config.yaml
head_dim: 128
d_mlp: 1024
norm: "rmsnorm"
qk_norm: false
attn_scale: 0.0884
weight_decay: 0.083
lr_head: 0.00466
grad_clip: 1.0
schedule: "wsd"
decay_fraction: 0.911
final_lr_fraction: 0.0
seq_len: 1024
steps: 11817
MLP neurons of a small language model. Each row is named by its layer, matrix (gate and up: input weights) and neuron, and shows model dimensions 128-223. Each number is 128 + 24 x the weight over its row's rms, rounded and kept within 0 to 255. Numbers have three digits each. A neuron's up and down rows have the sign that makes its largest values positive.
A block is one neuron, or neurons of one layer that tend to fire together. After each block is what it responds to, as a language model described it from the Wikipedia text at the highest values.

L10.gate37:130104110127116088179144125121127114138143097122134154131136142126149129149124147159146105136176086093097152152119123134118132132155098144140095146128104119114128123173088133154123124145139156147159106148139105148127100147131131147104161160101113108138133137083145150153128179141129128145
L10.up37:127148129080144129134125144146134127109119112129152108085111147155113105130166173098096131122160133119134143160118152169162156132103119157115143136138130156107108108135116167091135139136122133120103143155155127110153123141137145122115155142154147118125133151106113115125113089096110104122
L10.gate238:145130117130108102186127132162106152141072132120117103090102147158161123151153140098158163139122092099099129125117125116126156130119168137150121158137105127125160112147105129123107128166102105162135141133138110114162104105104145120079103130084160085149118127129118114153114104139154156128
L10.up238:117186089102139134152111121143152099105108116126129126153110126115116135130177113134111125144114135157123114112168134147133109090094169140124138121130095106126182122138132115073116082134156172139159139143133163125080110140177155124134088129137179151120148119145114115150119136153124120124
L10.gate295:118110122196122130182115142106145167142119114099134115101134085112124138122090105134100116142107120147109131087150132099149106109142141143182133177154130142136169162107151118135128174158113114139152147118127133158150138187107134137093122117106143105098108124087134110153114110153112136150
L10.up295:088121086135133113121147131089133149146137134080127133116151141092127111131146140114112144124132150144136052122128107135159131109099159161161152149129122147133137155125142125117114183153111126158074126148168153141121085174084155141111124106151122063124124178095131113128140108135115131123
L10.gate436:157116110171125115156091127132128141148153132142094122131123111084103136108114143130129163129122132149061133139112108112138121085101146121130145124157108162127183124115101111138068107166153158164134129117124140105195112151133127121123149097123132114140125110119111105160111137132059158113
L10.up436:134116120163149103151135146118110126149104120175125141067134134102128180098107128164157167129119150107135102146076094112155150159104127140115125147164105144130155138144164134128070152153157151115150076167126111130136117135098135110091157132109156098167116133118125099152127144163113125105
L10.gate482:144126122144107112141128166119127111120102085134102091126122070126127182086112113137139136140074101106130160133134169125098158108103079209148100159118136122112077129104113127141127179143141131112086141091139094122147132168133142112109153145119104136133142107140156103106152128088157102176
L10.up482:074134129121132125164118161076181111123146121134126153132144056113104163126141131151141109104097135143101183114122117156140109145096090204098116156119166108159092134092129155126133138131173138106092112097149121092164107098155194150109130138102086156111145127100159129108135136123122073129
L10.gate532:143131153101122146105137164109114094127116124110130143113145133150153101093191094122107126118119110118145123135140162071141121108153135114166113144153147112149065152133108162144109167106084144109172181077079074143103100157096154110123156154111162095157100118126143157121113130116139125175
L10.up532:110150132127136115160101147155109117100102138148095127162101138121144136130149156110093141076133147166101119096141138101124154128194147102143169160136164114107095161124147097115147172147134151089123159117128161165122115133130135105094124123138113116134138188096131085143104078122116140101
L10.gate667:142151159133116120123143171118105105111154125145098109127055135122139185151143119128101137136109154088133128127123156115143107105224178119152115135137141156170092159154077061117130147129143150104146141131117113134175117144119134125139092079095108108146111154109133141178130171164130127115
L10.up667:151128159115126157135137121136136121084156119141152122094127116107141134104138124128101177139145095173145095115155120105174135108145170132149142126122120155164107146170136103158115163126067130130155136131115124128107111154107137123132177149126161101110121136110142108124135096130123148076
L10.gate998:122106122103088101098151136148151103063093071155146106130126152077146154164151126164124086096135158161121126092136133160132104164124133128118136149162106164128105127124128127118135124113128150100143170129102164119154201097150142150107151145118157100124114120145143136130110142151138136156
L10.up998:126090120109134158138104182128159099106113100167153127132155130128162187069090075059118184091120137106099133122104139102128098165181150070136129084136160122134132142157126111130131138109124145117133136134118153094102107138136115116088182123116138153172136111118143137146121111096135131141
Responds to: Mid-word "y" pieces. Short word-piece continuations inside split words, most often "y" in names and words (Barr-y, D-ynamite, Case-y, satisf-y), plus digit pieces in years.

L19.gate195:139115142130141145145122106147167118123131153131115100125131113155137139133145161158071120135115131100123144148131120144127096134130136124146124171118122123102147101108105118112127143168121139102145132100159172128145136162127172108117178079105092067143132145131089136136146145136125130121
L19.up195:101154146076122131115109113139172115153137165147145123147117122088182123109145159119146130109113145177161137110105135133134111167151104116144126152133110136138091116118105094137089158133166115170089172120086129135105142146118125152129122104143109142092106135108125127122105130112137144126
Responds to: Digits inside numbers. Digits and decimal points in the middle of multi-digit numbers in tables, statistics, dates and times, such as 7.'9'4, 48'.'6%, November '1'1.

L19.gate191:126151093155088118134161129188111131126116134129075137113088151111118129160128108127134135132135117148141097160147122133148100135080127125149079114126143122086125137166114130124122125093143093153190110102117125146118094137175166130135194122133139092114132086122132073120119134145096135120
L19.up191:133135140153151118148134136189131144168131167142074102133091084118127094111126106139128135145142123105130152148075135135134123164102131144167112152124134099095111115130114139105166108123120111146165130118126115170130129135162143116143126128142114116132156091139122094107097149159115101123
Responds to: Foreign function-word pieces. Short articles, prepositions and endings in French, Spanish or German titles and names (Les, des, y, en, La), plus the en- prefix in English words (enclosed, envoy).

L9.gate38:162094104116099127161159126116144137089114126083095096176109117128147108106100123083164147129094102164151118138119107124100095168167109149140115156144125095099106124131138115126131134158142148172127142208103110147109135135159109129121138129175116109172103113128089117160113157107080147174
L9.up38:147122198110144107140121139119122126115137122125134117154156087105134088153092148123163167091103108133127176064112145112147129160169109138118160158090172112148139109124109113135139134118125120144121169118135146146167118173145101126163158120128119171130150093134100113112111130127160098076
L9.gate66:125141124128122161148179141135106130135067125146114153154112141117120174128130143100145083136155123136153129122159147159134090149145074129102151128124110140109143138129148150163140082115124133140123132133131105132152096107121089126144116152139147123145121111111121113095122125070126117162
L9.up66:140122111145111144140157075079123078131126090087144092150117103141123152159126173153072161065149102133126149089116123109134083121161112094112086147115168129139116124159149145121096148150090127106138106105143105188132098113120135118136144132137122136170066104130152110129143124115149121128
L9.gate124:104148093106117136148115123107165160104137151128112178142124128107078084154126136158144132102125120117139126102162103126081132072087120138158119112181082166152137090112134153144116164089113127111124157130094166142127110093189113115095142175116141109145121127112138119134107159126127104103
L9.up124:093153106176146150105167195158102113138120141116118120108173133128129123146151135097122114117167106129117156089109102163146165118105090112142104133105094097153143112137143155099135126119130130109125165150103125101112126120137171150127068129115148166153111153109096149152120159140135092164
L9.gate539:138120113109116138127094149108134128117108156142107120143102142143165139136155108121116137171116111135130093116147114143107057128106060148086115114150056161119100094174109094135128145120168124140130105125130129130126126108120124112164115132151122155141104130164144138078164119105158132157
L9.up539:166164121121138160107156117109144148106128134139131125160132149125141142114128156152109129155153169168147117100112156165134098127170094127116117123151176139107051111129118177119138085106130119116123105139111111092134125098161111129157155165126139135091167108154143092081151119147157141139
L9.gate735:130140147163120092117125105143109074102114130109152110202154126151129165125144151126108097119130142134123135101130133138115109111174129144137130109122129137131146135118171129148141150103130110145164145163162106137122149149145156127118157146091126091161116126087064090129168147125195111161
L9.up735:132149086096157114144116108110080102114116164122133132144151136132117127165137115136121110074145124134134129125107076113149109076149165146135146155116122151093129108161077144104131160121098134126167128163166120142139147099100157133142154153145109151141132113064112128124158115115155124125
L9.gate770:134113096147142087125135115142118081120104106161145135121128134142152158153159162132145112144175100139187111125116105150141145117128116167128128119130089151116110121129143139135145151118106146087132114133110105147126157113116123127141120154130151073158103121078122130101115139114146154145
L9.up770:177128119143129102125118116128113148134122126097095085129121128141143141141126100137129137106158137128169140140136133108162113154108131130115161137097115086124094084145117086127135137146111154069132108089140151124135160098108155137119119128085130154161122122124151105101081133143135128130
L9.gate797:173166140109083139137096128104116122114106101150139121132154128128151128131177104140112112100164103176131120122092112145119108127114121154162125120103127124146095119108127091126177170095100163108129153152109107175108133112152151156163143148143097127111098141104157140101132202111169115133
L9.up797:143142122115128126108168115135162117106107109120161141104132105157151158165154101118076150153139129140146065110147154138144116175146132158177116131089106081135090124138146112134149118093163142086137113098129128095086124099114156099119165156122144163097133132116112200148108136094162135132
L9.gate872:149152127094104098082167104135111157133099158145144121098118152099142137152174100094133132129134149139157121107135095137142090097128103121134143122149087130161112160126130144108145151083132124130146112141119177174171153103144131141138142143147139096123136126133163126106147110132163094116
L9.up872:128114129140108122142127145106121094106092075169121121135135109136155127107143132164121100114126099155178110158160155140130131109140142151143095106094134156124128155157180125118123109143137152122150138115119137110098130109064139126122126133143133110093100099092097132108165176134186103149
Responds to: Mid-word single letters. Short word-piece fragments, often lone letters like y, s, r, inside split names or rare words, e.g. Na-y-ak, S-y-ed, Yu-r-chenko.

L9.gate30:107127145121139131133118082117177105124132109131141134117115083121148133136100100113129167116128132184114131150111112133134113096124130126153113116115097177107152111115137105147122163114088215140142168126088110105149144118169137159147113155105085106118144092111153070092166124140141129101
L9.up30:118118161157111115115103144125157096144127097173145167123155115142123128131145151099140139134121134105123116154164145129159175133141148116150110126114111207127110129141119107100105146086119126130096125129092134172130133097148143162130103116120120137115137125144083103189117132141121123143
L9.gate320:124094131128119091107122128098113106147137141117119098110143166119100135128153124126192186206095085116118115188144135079087105103075127134117071145092116133125161103108119118168131120150125148158147115161135157099172116115102160103121123136087158133120128134123120161139103127149135133121
L9.up320:128095128078116092140128141144119157142144111123139139144132148051104149129125151138085153105068185149110140151144160092171115165145157127106106152138119091117131135108115083115118099132137111117128111153130151143098087127126155116168154058145163108187151143129129145133142153118085100147
L9.gate326:128121115139135096153136100092159120133110149127118104150110118096112128130090139153140154172135114121127115139152155140111152120128143122122074146105064140077170112117134098120140115133150145148132156132128143127138146144159124108130142119154120116104121086148101121117121136187104127133
L9.up326:084107110113136095151120096137121132145096146117116075100140130143105126152169154137138171173162121117111145121135141137141138140109118146135123162138152090165145136106166148132137110094139127083140153168161124117116157119131140076113195117097109088116158145120110103158153139146099127091
L9.gate427:112082161129085099147101116123095143152141090142104130117112130127108168150115139159118143126124121144073134109114097128089135121121150092126171167143162139144110130144121137147110126159149149118123133152127138113132127097146157138110118140106112115157135121130123138131135121096140099068
L9.up427:139182126094109120135189137095129183124140142141127118146095155150152183152096198154108150110135120150156165133108120157125124143082122106108164118149157082163141147123094105135109117136155141061156149126131157137108087114119177112156125098138143128134114126125095162123129129109089120146
L9.gate541:124115123109129118076169122179179098155120133176149116149138143126121129118127167134137154147148116092147108127119145160130162118086142091140112142123113109117093098107083106140154144157132120172137133087126137125165138129130130150080113112115143102128107147100157108150145185110130113051
L9.up541:174117133106154131134130132114121099087127114128105118130156109131123122141092099152093149143112103134144090146105146129141122144147156131173111082134129145139130145154128143137159118116113123132166120106078107105100119162101093145107113102132132134154117125159142152151169129128097121126
L9.gate555:157100140163101112110102166159146109162123114194128091127138122130121094134114130098100152132132091126121141124125177133143125116168111136133128157129118127104159161110129121106114110162146115120126101144117107095175188138167100151175125175120125124093070107115111185119043127116096128088
L9.up555:087128167081155131102129062121150100125132102172116183153126117135093144127095098088125137146124169134137119160166133122110154124118122125098131168124120122134169110127130147154111160117094091089124143097163147103124104136154147128089128136126144116114121092130138127094097141074182146160
L9.gate629:102129125119123077139113133104165094109108119104164110120119139083152148160162062113102096125102121148135093127107120121132113125131135117120090163101083135125108130118150142098150165155140143109148144135114163116141132147111126108118117123121141168123060161124142142141101114143168128132
L9.up629:075089123170135159139147129143106127108124124152124153139123113098101151125116105074154174144098147134160149131148161089127135106125085138152130105153118122086108108110099150148094114147131134151110146136140142146155072145129109107109079159123128140166151132117115120125100124104115130125
L9.gate976:069139116091078064145148109125111152110098102166127116126134123106118144155113105148157142107130098103138156158127153118128115118095157132138099114110116163144174111118134100116131164140118145111126157105168107114134169107152101153089149109145112130094095152118138149174114112088166097119
L9.up976:111152131154128148145136148120156098126130070105137136100133127137123175131125114112100165093098109102138103160146108100147161156156128124120088104120135106124146140063123151127130110139118102132123128141131160099159108106127100122141119105108108123092112091144113162176104082130135151162
Responds to: Word-final suffix pieces. Final word pieces that finish a split word, mostly -y and -ly as in Artiller-y, Collier-y, Colon-y, random-ly, often in names or table cells.

L10.gate56:151140163157131144109082144142117137165141107092124106146078123112144125199136107148096106117109114156053119131092121131124092186138152147170103129162106138113138149149123139126146138162089195113083127147176175144123157122144174147143121156119114134118123152147131136161080162172108119113
L10.up56:147132099133119127095142124150148119134182161140156113115113112152105165153126101147083099110111156115129130102125196141101136155142131135126158142126125144151143118117101138133144126087114130119128111154140123096129152108093152134133148094124094108102132125130113140153126116144109100153
L10.gate235:154129162189103091149098130136124125111120129114165095119100145125104133123145121067140169135158135129103148091125114128087118118172146149116106169117137129100144163154147141150080115118092149134123116106094155130130174146150137145119164154139134107127153096108102124119131116133084102116
L10.up235:128152181120101154080114129130115135118128130094148181098121141119129103130092131112099141088118146114154102093132128112152134154119145141120124149066105106126145130149144123120095111103098112112104098134168153137131134115106129099136203117137140120173132141121112113110114159118113110123
L10.gate360:162101097148137121146093161135128090155158148142102103162117144104137157103141132133096121127103126107108137130116146138073115098136173121145156140105117161149135115143107121155115118122106101131117065119145129099182123124104099152110126116135184135135102049084176060128126093124141134093
L10.up360:131138136108133127090135136167141102139149123062145146127141143100136111128134112140133126083110124126136128105116127174106090109132147081118121107152129116105101104169092105094143128132161143180131135132131144160169093122178109125121132138140162117102146078105154146095149138154081134174
L10.gate438:117066116122067115122106125165135131144110104113126085131115122160074160141170108155149082154159113125105122129131138125102127105092100134109109149121123139138139112152129121167096146087124139144118100137135112102132150146143111128088126141094132121108120139095123118099132132146120106097
L10.up438:146116108119095162092118114140114149102151124100100127155110125132125068133135147124151111121130104121130132164104091135124144101120109122126115127134143171100108119094131130086089149157115131150088108114115101095131100107134127075113126157106127142115137144108159137108156174090134096086
L10.gate806:138121118113096151090098155157128123128122098123160134116092132147122133177111148104079112131102144097137149134116139128110131138151138124138087146163139149123108130126099156121157164131130104190158141116169126137149089077150121092106143134162151136140100130163125104137134127125132069106
L10.up806:127137136165131103064097095109123136151147159108132089140125108104099134113126119087130138079141125133143103133148110122129114117131120149118117172107097157128140156138116123108167159100156090149143116118172103144124159131090141129116161153117075132137127117144112134114105122096117136139
L10.gate904:158162138103077139130127160120117096085129111131151147142084119141133149139126115150127128051116099157141132099176120108119138149144148115131133102125133173154138143120147175095144083161099117113157156134157105166107146135090139192094139128104112085100090134133095126140143131111178158124
L10.up904:133119122144071118105134123131119139097093113156144078133134140121169171117093122150133142150097145158133146114155141158109114204153120124087157106108136151143137156145126139106159106105163120163162087121119149143110133114131138133107119152174117150097123092135118106095137117114145097121
L10.gate912:126123125137082137133094077161102165136123087094141124148117099101132142141143154092157116155193115139145138143176147133109126148130091117133094129112105124140177089135151101141134166114103129140161134126153130103172172145137117126145137130078143125140133130101117094122098116090146137117
L10.up912:117095130126096163107093150132120132082153116102157132108131130156135151096069145107081119135121104154135148167147114119118154119132149124143113109138109148105148123105164131082089135144130132093078155130172125101110109145078070146146133129117140123161129118141155172115165105117120143102
L10.gate973:202142136157139158088075171116142160112119111114111146142134125156166088143130102167133044098164122124119134147134102139100109125131143119143118143144112154140126097161123120119126109104117142148141116137165106099158146149139129163120060132121120156122111123110119143146165162122135138113
L10.up973:136134115101134165134138171128140161127111126141165124147161143113133100152119123147109090111105164122085141127102127123125107142129172134126120097081144152144122107185115105110136164133145086153155173153130137136140141135141092127156112090156114164110114140114154145112144127119131108095
Responds to: Mid-number digits. Digit tokens inside multi-digit numbers, mostly in election result and census tables (e.g. the 9 in 8,892 turnout, households counts), plus a few word-internal fragments and table pipes.

L9.gate138:125092170081107108145127108191080117147089109125136121107123138096163147172155133126153150156133137116133127130110098135098099102117129140133158162100130134149090148124118132132112129121142109159139152091132146133112091128103128062130148173123164122134135158112121086138091139153089102120
L9.up138:109116107111121148138132144125147149154133164122131114149164127087097133126106207124157119129153138145083128114127145123107101119131055127169110172141099103146106101106096134131110125112103104141134157114142177128105106119142148083120124119114104116131127118124151091056137085116157117128
L9.gate297:164124112111127125142134142113114114103107138126157100132118149114129158152109136099106165109144105135195170058166097118105117133149064119138125121144135146127089083136106160105123181181128131120137175119136126164132128085124101120107140131110141142135089106115147151154125134156130115112
L9.up297:111130156124084085087082119192146127150170139093147105160137132120111132124105104179099147148167125106140140141133149113100112165189105116143135131126118132134194152124136128145146140134149123199093157134128108121125164118085135116147145106169134133132144114173094159099118123105113089125
L9.gate335:103135136136142133152159121142151109134095156146145126141123138118093140142157124132118120133125124129144113122119120152160106087071106155184134151163138107134085132157131124152112175122090161134147130155158146137088121142126144142116176125145112089151144150083131132118130114130131124116
L9.up335:095129148140145126140157124123127157138108105095150118139161109132065073128141108120147156145117141136141153089157143100124108124169121147101084133120111168141166132126106166118099129128090127130099104126122176111131113146109110077126128093125148091144137102118115085084112102097141137132
L9.gate370:098132157138079110166131106122155082135152103125114096124116097125131108132121116117105101113134106117132151154102170086106142134164127113171128129113127128105117087140100141162108115143072149160124147120146120119118161171150105133127134165104110102157144140124129131105115101101159099112
L9.up370:111101116087106124125133111118121096141122141098141119142176099078093128142121126132135118120097143117126153116128125151110140146135145122147124107109087130122126112126092150173113095108102145099154136120186148098136104160147159133115110099138131160120142129128052191111145106096127077138
L9.gate404:147091120137113174141123095144128150130124120142123133116079106114125134169123067143128155106105126141164129132120135117147150137081136101112112143136096123139127103132143142162119126201134112140141101151144140155141145139155094148145111146119116108133128200117149136110148103117162106099
L9.up404:154163151153127123118149124134117114154125176124155111106088124104132175123120147142089105108118157112164149128157110133148171102111114128116116160113146108124133112129149103133100103170125100108121097118166157144116130119151140093134139137168133120124136146137164113098184117090117125121
L9.gate511:110100159128089107122124144139128099132145117142089090103135138108119161129153117124147155175145140119113165095111132125101114135124120129129095118111055144118148149133144108133147116163140109135111165081107107064164141129133104108120151124152128143106113137114142123132115104129098124102
L9.up511:114119153133092130154118124144106128179076130065158099128089158179111156174118140139073153106150116128133135118138112151138143115111153114143094130141126128125123102149079152120087138147079087131157166167129179144105149133134120098122140148122142148126117125185119122134126111159133104132
L9.gate544:144132150139065109164142073190110152138095123141141088158096160124119117167131114116087109129116122145108135130135115150101098115111175106123136135142106164096098131134099135141147135147110129119100156133095123086143126108141080126086145121164144098132151135142156138115120110098136095088
L9.up544:122091141155163167153111123106127073094139122124096136113132103102112098097168114093098158140141110134104114113143138123112146133142177163123132107109103121151124108129112132114120140161131106131112139112143113127175157114107128139149143140138165181140103158095106134115152161124110114080
L9.gate877:144111143123113129096132139116122129153139141122127126127148121125123134166129151121135068130081140105141100098121197148108114131151092186113122139151096137112101109118151124150161160150181137155169129112110146141090161128142103110091145162109101129122118080104143115076145101103148144112
L9.up877:111093141071148075120129101160151110183159125117126121091130145125093197137086111105147124128114106109116122126119130106069134169065093129128148118133103146157151097102108123107117117123118140117158106150171130101106145098148132113095121127116160086121161124128127138113149108139120075122
Responds to: Mid-number digits and suffixes. Word-internal continuation pieces: middle digits of multi-digit numbers (3,000; 1,300; 20%; 137,304) and closing fragments of split words (recover-y, spoke-n, threat-en).

L10.gate317:136128132155137165143090072109110100139097085130074148143102102130107106142129144111105132132135102135158135116147139143122105076122147129142134170143106073159102076104143110131146059160071125112118114136070140147173108152153123095145092128121092151160132075121132091134130116084155141150
L10.up317:114119100092106127153106140162110108155091132140110129088122147107164135152201122110132156089144116098185119149170103121126138118094085100147141149117083090132131136123152169138107158140104104126160137104151126112124159101137143142134148137156137154156105135134132136112129109104141153137
L10.gate398:148130088135103091130139083122108115092112138108098124142119155124150145106096126121091139141124140141131076146160130141144121111113120126153110136142133125086118115110156095116137152166128177130110146168102177132117121097140113109093099130112139110147131135143108122104144122142148141128
L10.up398:104172136139124111113192116154119130121121155115092150140062136080143168169136093144099115129153139130089141133144124147170129080141118144149122110148089124101100087127129117100118114171150138117160146151094151105159114123150208141124076130093098160113121188161094150129094140155154127139
L10.gate415:139135147125112124118124081118124093089124113106099146152101100127167088135146106105148122101120130151150124145120154134144152158149150124138091128093127116137164154110134090133166137105095125098096141130117139076129100148168154169114147103127137109158100129184137120053157170103143102146
L10.up415:139122119138110193124123152097094128116096152114126147108132154144120139099149100145176141142110107149136098108160152128131159129102093127103152111157110143147143108165106137123131112117099160137161122142099102132137121184134102112112142120101109146126111119137034160169137158099119159135
L10.gate523:110142154092135148164141105155137133086107118128098178122115084153109133188150085120099158114121174125157137099137167129121121155102157121124157148140122085116152101141136150109163113087088103160139184168085109146109129141105096122112172118154141118119163125102164110143082124116111085120
L10.up523:131122095106125138116147131103152145093117148169113144125097110111094184126096120099121108149127176163127097122142142145141147135082144137112155110101108085081122159159162167120113138125113074097144131136107116121123133061084094122132139148152138111101157099111123110156073146104148078127
L10.gate583:136125094133114156148151156134112097104114101111126153141126121137099140143162163118149112157112146126145127138141134139124103137109154117133117134161119149110178143120130141130135115139118121147106176154112138109142098139149136047133124113097121147128106153119146121112154154111144155129
L10.up583:133164148128135138118137167133091085111111108108130145149142159129137133125135097149147149162122129113147117137103153109178122155116166143067175145156143109089102160116131105123148108134143126076114117125106131130123125128150147127153157083140157142114118109104132166121129142126124135187
L10.gate722:119158144092109118131165099190128110109114154129095108126099120134162154129140089148096083098111168186177128148167140159105139150138126124129147133177137100106187089129178152143141116123113160176141166138080164149114158120121102081117157103153124095129143111120174130126122139123112102115
L10.up722:136124096102118120099135131140180134099134108118151137127102110101096124139120092104155107108124166140151113167116118131081120112152122131097084118106126120127079120128159157113107123115178115111109149097103149112114161128136163076106117120153121147128097120173131138127138153136170098120
L10.gate1008:123139083185104141146171132144127096094167128171125105119134108156109165120120102111158124131095126155155137128173169117083110148114114141102155118132107170085170085094167139114139126115176132130141117112129140133142142106106138114139137143135144170101126153148156098095150142169173122146
L10.up1008:080166123159108164123096106137127116098130082119094154123128105142166086076113123102132144148146127164131130105123122122132150120156103126130124135118148097106118154120105089120151089132152106157119123150109140101140141124143073131130129113108140102139098114130167147081110100121136132161
L10.gate1010:137114109130119152128127117132125121096096148130116129140102117104128121122144100119133114112138142109160106117173143154142100128122133134111101139097147142083105106155084123131122138078150153100140116112118136110116132133102135161121174171104111140139103096118116135074131138110129166132
L10.up1010:132134069138105152117119121157168128113135158157129140093091102143145098123085154097129110137162133162180139139129146152127097122186127162161135104128144148139099130124118119111126117108102098086162133164133136152144079121095130167178148106112150127144118134152128126104132112145115114185
Responds to: Letter/word "y". Mostly "y", either the Spanish conjunction inside proper names (Defensa y Justicia, Calahorra y La Calzada) or the letter y within words (Dylan, Seychelles, thyrse), with weaker scattered hits on digits and punctuation.

L19.gate1014:128084094138121095124121141124136125150155164170099170161156129113098141128151103147144131139120119133172124109142178156124097139131138156121110129125100113114126147116115128140123111152110130132103133134088128093163107112153171114116154162139162096122122129110148113152154140120181110118
L19.up1014:128156110154140108147117092134112165140134129161140160168085142113143116150134096137122125147143137124094109180141133136076165126130159121128120098131134085094152125113112105116117130124141125085069142130137165104064147142117120168116153139151133068127103094101107066141122144098139193111
Responds to: Inner word pieces in names. Second-letter pieces inside proper names in lists and tables (D-y-lan, Gon-z-alez, Comp-leted), plus closing parentheses after birth dates and table pipes.